MLP neurons of a small language model. Each row is named by its layer, matrix (gate and up: input weights; down: output weights) and neuron, and shows model dimensions 0-255. Each number is 500 + 50 x the weight over its row's rms, rounded and kept within 0 to 999. Numbers have three digits each. A neuron's up and down rows have the sign that makes its largest values positive.
After each neuron's rows, "fires in" lists the words (lower case) most often at its 100 highest values on Wikipedia text that the model never trained on.

L6.gate614:435544513412467502483513526480457526477577546452480450518572513484479484524408529433572443520430489509515486486502544472495443445582444506501554582504477514551456509453528469623567483472516446436531516522527425488437477514617524500533521472538554432461533487505494551470477573514524355583567604453586583463537554558548463480526529532543556502538512574483505523510459534641506536476429428429483493549500365616388534548513513450485524512543514461503512474468624547568488502547462574518544431508526464503462543606536530525422469531490443497455473553460500529502588514475503370427547464486426564494415459484349487498515410534487479480559599439440527527451572429514468422560440534459501467458503573488457449471460424470528457458506510562487494535524553482416473545436481497
L6.up614:459538468557484459566498562310502554487472490492481566540544512632551510518549460490509497531533477491485449488478537473499464553469438437522401485513501471607579509495508425547564477429481464505489505507472456523510530445443527432504468495514422529502542467587489443568514507528495428531611502461551546534468561449421535458606428577541471550478545599474462551508464391499461495434471514449487487538565501497584504467488434525489482537481469510559431456463512466594455582539492397448505447430459453550552509541478552494534530513453508519594585528346536489419559504446418492567453448448487523508519522534536424437600505400467480604450438515477430579465498515510462499504553567508558461542512545504490480540363511529451525540543601509565394504453589498516449554451526534
L6.down614:557516506438487433493376525496538509505542467451552518517521524550502467465521598549523471459506467450429462484573439493499505468646491561555480424559621539499576485520500568505426488452463505542507498473510511431503518353445491449559472508497448492502540557547504533495569496511526539596417425535385456443535459525427505480433528509533474406510553457461483478493425482537587579501466501583502504571542427515491487613452398460443492461429468478524525502462438453524610471434493467408457468435479543526442577499497502521501510561565464444578535443548600565646484474427478559478474479463541455481584546575467458555485424497525472555511503531481585531400554447481474523414567516530458511527544568473532503484524465520493452503407527538617470433562613522450481499480484551
fires in: "that", "the", "it", "album", "film"

L4.gate507:511538565517542564484552466401571528403474550439525470559469549478425543484469508486548606589591544587490460450462503495466443546446505463529445587461467533492559573572542455479487434586469513549463456641485577456524479500498498486496452525537503443487671506499505493485442517509502558545563516514539532410488482600533510443526415497552531557423421561532468496534444508497495496510446487440493434475551452566519500569493420411475459416595505481507498466532601516461456466531468411542621491479494528515558506440357432452497531543389393452480472514501417507469511364509454481478520555563544411502503503592528560518492542441439514499492508501440579591459495532489490541550492543459503449553504472507440545524461516501491480536477611530418386494468478448509523521530502519
L4.up507:437460469582600559512490583457496560517503491429576423520388467530526540456535498465505530487508551528529498386521476561589497465577465479457517449418483541637494465579508505516629485414514560449426423468517500490495494460422494476501481543594527526410478448521506392517497501530548557486571502493492539526465520544540506488523419486573462503421526484469436632569423519455522454479422456517494516465567486488507517484512528493551477568539652503492599475493475462537488492463556558525498467412499420529420503529501438451560418565509469522499590414485540538442591508481485465481527530533545485465544619569461492458564476527430474568450471530444538519503459631408480443550460476458441459511507593547477484522528475543367564492484580527507536427488501416440514493461439503
L4.down507:581545605514515496517417493485450425432544535565424477578544516667496511562443507481444441501509478495535495498510409519439476407562457454563487501458514451452563408543444558453464558513488459550612516479505501482484528399374403467487480593497474427470466513569484549482516496497544496594504526489562550509567532465516499502544560494516552523468470484509538424461459423604432499551529591542524521454579507521498512529561504482488592507511505530492474367555518464539538518568536459502538441461495419475378468428522537470527432501532506471534542520553537559409476514537470549549425517506421583512504467479495514462540429494592487435479550425437506541472393423553438480520406515442491476488450450457476528530435540532548482478385479566644584472491501565512517511584500521
fires in: "which", "the", "it", "who", "film"

L4.gate749:545476427448546534653517435490434589447460550587482441563466539474516522483482439474491546493481485376509538484522480587485438494507433535458561561478454482487476598545609492573457407490510512422467538434527379458451527421510510543510482514500554386497434475524524526522359522583522576513456486459535566533535514490396469505522466463486532590418452415552581559495475463533512499557484479529561479497513554551492457516522558456567575474489581527458421557541434506485459504420590425480497503532508471515468487448465550441487530482501609641481495439481486592511486541504507471392442498520457470548508545583457463519539516509409427471532434530484484469550565566479522539585450468459471432445475504487489574567563523436472585384525529565534522508486456479434570475504491513
L4.up749:500574479522435476513461399423476580541403414433422583509526604517487541393452453490502480488476385425464601580481515578593438487531486424483496575495420561542371536481504509523407530423534473455434568617558475466474505473521533368489510511482481432480447504534523453495425582482469474479500478479462528536580502501484547516491526551546624481510471632577500526485534516581490571521490465454470493454540452570507483475470480499570578481496464508437519445456469487595561562484498436494489474532541550494534457447507521424503544489504585578526488505491526515563534501485504474467506411473483458572598447511505489510561468401502396533537574414457508372521571508511488493512510408481563578498554525447508500594551492479492517522523500498539504550405502575474504556491443581
L4.down749:495538409548596441493420508481483438536483412447563453438549557541444548545526543593532558530491495540491481506557592493545529529429589522569496497570436552474463548482510487504496494503520455461544531561597522547501399498419495512457533564487472504554532579464476448457419529445431539512512452517432484575508551521408507382565464589435568515371497521477605520487476463418453686583505582448380472442508542434465443488531515451533528526482436514502510456514510502594472496502516573485554534556543516621509491548510535500486478465578492462495474444594551495441515547543522518519537525468508513607502524459532498504543493472556432391446472452474503443552482582542527459471481380421487421402430463479496495511509543491421455525457452533494505468478505460438494461488413570
fires in: "with"

L4.gate206:509557573517427450449429489447566544390584473493547460496403535436472478533476519471466491471462517526443576566478519410554549532515584515508520510531486335481503507523527553494536553526500490503490570478514508449437555521428577455434543588479494473458532570489541524573500475460482522502559491474489485462597534533530479468508430546515528452500605514527567458551456491429580527495533502428547509465586469520507517521451406467478533461503487508429550551472524411405477425497533511393527524533479371490559598540489504462413527491501510493535520523535464507508521429441567495412545453533470491439507477451497434478400524434481404414540467519605385531474542491519484652489540550516499450490393465495535498500604583528427552461684520571448482508502499505528555511558474520
L4.up206:498498551545478413483446473470509507531507418457485584506520466607545452523525462476480430480454353449449483542471474415517478557540475466500569545423525542590555471589577524451524545476519520418539471499418467544512559550459527464460479511510556490458445554444463326562439470452523437515494504530609518531448415536496560522519443573495516662496541537538376483498511506385610527480510528433454443495488428542444471589562548407528525504528519471514511564504493580622507574574528528401548469584428432510513429569486524454454437527455503474525600597503497480506452444433500548532505470507499542527520429525452509463519533504463457497516497461576499492524483484419465438558511476607586508522498492554447516528464431455572487511413537475469544480463503525549538431541511506
L4.down206:467529462519533514473433461553504428572563596494433504427511514556512512498523511531433438492480617529492502542457449501492529526453460503552466504477458464498369468517540441486519464398502387527426498414529490600504467533600552523514578493561557552521568477514415517489381407576523464464442553545463510550564476598492431517488557537558527540517593495459431516523480405471583510535468446512484498463518505481502539440527541537573480454556367646487534497486549504467426464497476459514516572537420520519484519573530484509477428510510539543489596484396449497499533447499480456478465539421487481515438470502527562466473445526515479544656518469552562422538419462555538404562450366533526497499491490575456502477498492577512495599516585524531485376438546472514441465542484525
fires in: "with", "to", "from"

L4.gate486:503475489527544625582448506447430506486378503526447445495524516533524539430545536489444574481546451502434577445491448513564552420541514570548478508496497534569478600425537439533511503472494534379513496603527542505525554479539467447489445502474509431502543459494490481450449499517505507488576526504538498599474554491528471461442469480581533533464601537597407558566514486516404328482420491451585537467450512542452524520464495444534527476464530427444528372507427500452498433427495523540551544510533542558562552573539473399559460518443431525517448527504520547507494479518459486471496429483520559458549591500492511520552520480496483535349560513421492478505527452495532474572486482532506447427526451467548437482500590414469637478479533620432581471426443524516519448576517454
L4.up486:478428462561467455539484355545512509482470473597517543516475557484539500476524535507560473519465504492510510566527500547504395509515545518562490513496508584463436418545570421534478516486577434501545511586557511411479529492431503474497458561495538489422514433479564445491444409472473547417499461449608529509407426518535557492487521450512441449470507554519516576498537492487555462581450468485532416529644466522517455581458521462499551500457521538505538465543426524561395542512588555553468519473444392521488433499479414534402524501458513476525518580524539453411525440496541560458440452401563615520595565512525406418575519553542458421447517464585495631540531579530535429444430442533550478529441459474563499534467465539473534537559552497483451468478487555426492438466558443
L4.down486:598520472493559599490526504406473525458463386482517466500422572540574491435515481539546535507425558519576446527561489497565581409484384460549489513532436477466463478493454417430450457443439466523522638600402502483547482490495504510559509496520561471509578519374446560551482412568435533435521494492395478519541495493578464541545555500536513464498596506528514439485531439532493468496504490440559473478546485539561499529447551466440464621564540426468508502579625458484438517452529457473575547493477432462415534504538513476518531550435479561427516555480533559551494476554506499519470472505427471441543474452425535533532517453539509450530538594418516493383489519444506413673478505478430466470493486465453472429580480585509573496555485577468519526474517475540454531534509515
fires in: "with", "made", "make"

L6.gate333:505449510557587523478599561516581480438407463518494470465577467398573457467572500471520403511554482578445507420546462562429539466446520594567545567436396477487424450527565580408505469552583482531440525488549558419517543517494531545496470489463507548453521476508602555429456466487427543490568493556553481433486440538487556487525491456540521479434440393556435574569472496457509512410532482517425499436534524528407541561510455442495570566572417531519483673452488499544515423483555504524469454497418585451426496565503427462489408597504516432509533455462482494518535507511539509542542477506467592495496497547457520481443502500446526492498478459507475442513502426497510509514488500560496493500528445542575581469546496508450577412462508434514591567468506511578403517435517601
L6.up333:442509513516506470488500546427484491447461511515554579460455530531554492511416437466456484545530452507487471443474543495479543419530494502535535502525564416556468510621479582440468498484492496564565484560538602470491525489518510575516513572461529479597465521514537449489545381527524535439567477464576519380515394435538514482503602455574490512416461483489448539461532513617399588471520449462451505463490432626430493544450453465478581499527542585499413533501492518520517512492439564454514532437565407572483502523439513459506422466478530529476586410446615536493506473522461510542454498527555652501508506542540470492474588566491463378485536478537469411461402442532467529495458537608466486482481488504612606555456539369446519474483512499486482516450498476457534458470491593
L6.down333:556534510492454497445477465484516522550553538459472419527522577583453556548543502504511540550447441568389455432548572496457433462549366560473514585595532549444481555566545513535517579489429452474517554413524399535456490600529489580529514529495467550590466478487523446455438453502588505443578512561636411489437497594475488511498554514380517510535493596549428510561532480454403535408470454481460454579503527432517526439435514521498445478444496435500559506466507404582496490424588518486454588553562513474502465607434505459557512455513438503432435495551509419485477534508600543495497541516541395488508417537512564462487561539580493461487456506500471416506529565514519517458483544482473524500460553527454474490521380485447507433490457429471506487507541454500500499413581519
fires in: "in", "of", "the", "at", "a"

L4.gate8:546476560521562557467480596532408528564448505429430470521457558570412551443500533428526512468522559463482464464477437372524492501470417472398524462519483504528630519532601493554479492495492474433555486467537460463558478512504424518551469444570447523465541476493465543498532602565459515423410500475567463495490462554472463491564430557545580483523552533400471565550460571457419515535496576448547529433520459473518518480506457567505534545528457484443579518459454596545462476463418460338563522511565537475501517561515398442593501465510504490477499447403521574397492559403505547481575517517482494480404471484552465518515440440465560520505579474438570480569424495494518550475489518405510567530393613463479480540561509472516472529496540518466480442584529583525499453539533537
L4.up8:470480539584552632496522470463532603543489529528440544564472554409430490584475499524631459527458412534453455477504491464499453591458469454493484494557541489577496494501523439466552538518546523524608412452477517428538482485488454575544507444495543557478570435454539503451477476533480448405503450485537530334463556538469462546444473517475499516478587475482374547512467415558409502507443462505513459517490535495544543481569531435499518426560483607498527456468431491456461511547487481403530518462413527556509595509491479472545447452485467536513563495442541540366547444414459464415479451540591442560451504429510520541438477517523567496615533418518509493522442519434593601449531529524498572489541498444477448582559532535482471554455584498537444507519554508535437520578511457
L4.down8:533554497536401492497471561427613509463561473524504533588597412470579478517539497520485475478561447498528498532438474466501573401509599574470441532432506445531531502492453508584500495424576470474495474551481486535493524362463524458501434499472539426433572526595510510537574458446537434549559432398552553463552554554574580480539527510410537430543532484520457626494547437497551517566520469498473434573522523559421450539514621477489474453504511544524500505419479419504529470437548547529430488480547485457555484516460586531504486529372473402536586594500507426500461488527531495493506472464561479503511501493493519562559494421506481454417554544464306491492542458487519438530439446495534504540553380540488529480446503426466518497511446520435522428501577475475510511474487583
fires in: "album", "series", "show", "song", "film", "book"

L6.gate950:500611531538599588436544474485509628465470586495532559455551542484499486486539516476399561509524486498464483436497454454472518573509564551488473570464409479421551440547464564476558476483501457502530466592471498594427540425484511467497473496482395469585469509523481584538388505455532517470506526549516458518468655413517543423426472420479541458448514423540488540440462496504525476518531545586398496495440485532539475564453603517539492443559481575594528556454510445512458547427454427481520487470497518575485558475419449528513500491416523448442453424474492598449499481490501566637536554565473551421532468472438526508489482526459485496392573513536476558546551567540491417471581445596489480561526453568480529461448549470490470449455423472559424444464504528525539446547503518
L6.up950:569515568587488534414523527468519540470517509532479498518487566439559559451497486440602427460566471521523497565523564523488594496434480441504443393470434514577502508434483519468538444463594550469573448471543381412470617515552481561482512573515535502449443534509492557537452421534499466466497379509513549486612499583525523545518495436482530458498521446462554448439481419604624533536476493491468466432520609566473538428519478506547553495488571483483558577413473593436542494476456531527465542543381432512488506600467520488501474459498557533418424500474384494495410542457451447423506577501428585463544430522523514506414452475447524530417489465507529462500454443511492507442582497552450507561529491470570532545513423493484550531517475451508399496509481504441588502440563534
L6.down950:496533525445531474526410460506504552476438568463519505524434451561474421523594523512512535467421520471448484527516506477649482584518469524544535599486548573395525433484505567564447439425448476486426487536559484519435521458497508485532535513473515486510504517511510530470503435629545472444483554546477418521475486508446471530457389551433502527574530509561444526549438484580492563474607523545379405427511483395469538540563431446581445471441497497519436503475512443474461501446554542605426438508537477378512516520443469473537529562508461475568539446482544443519547459550555484578499466498589538537534492602525430601548501522501513455466496446478459498571523607515545413444486502436521470390513583603493522521443559439516494551520454471451513629584451489508515472451490466
fires in: "in", "and", "at"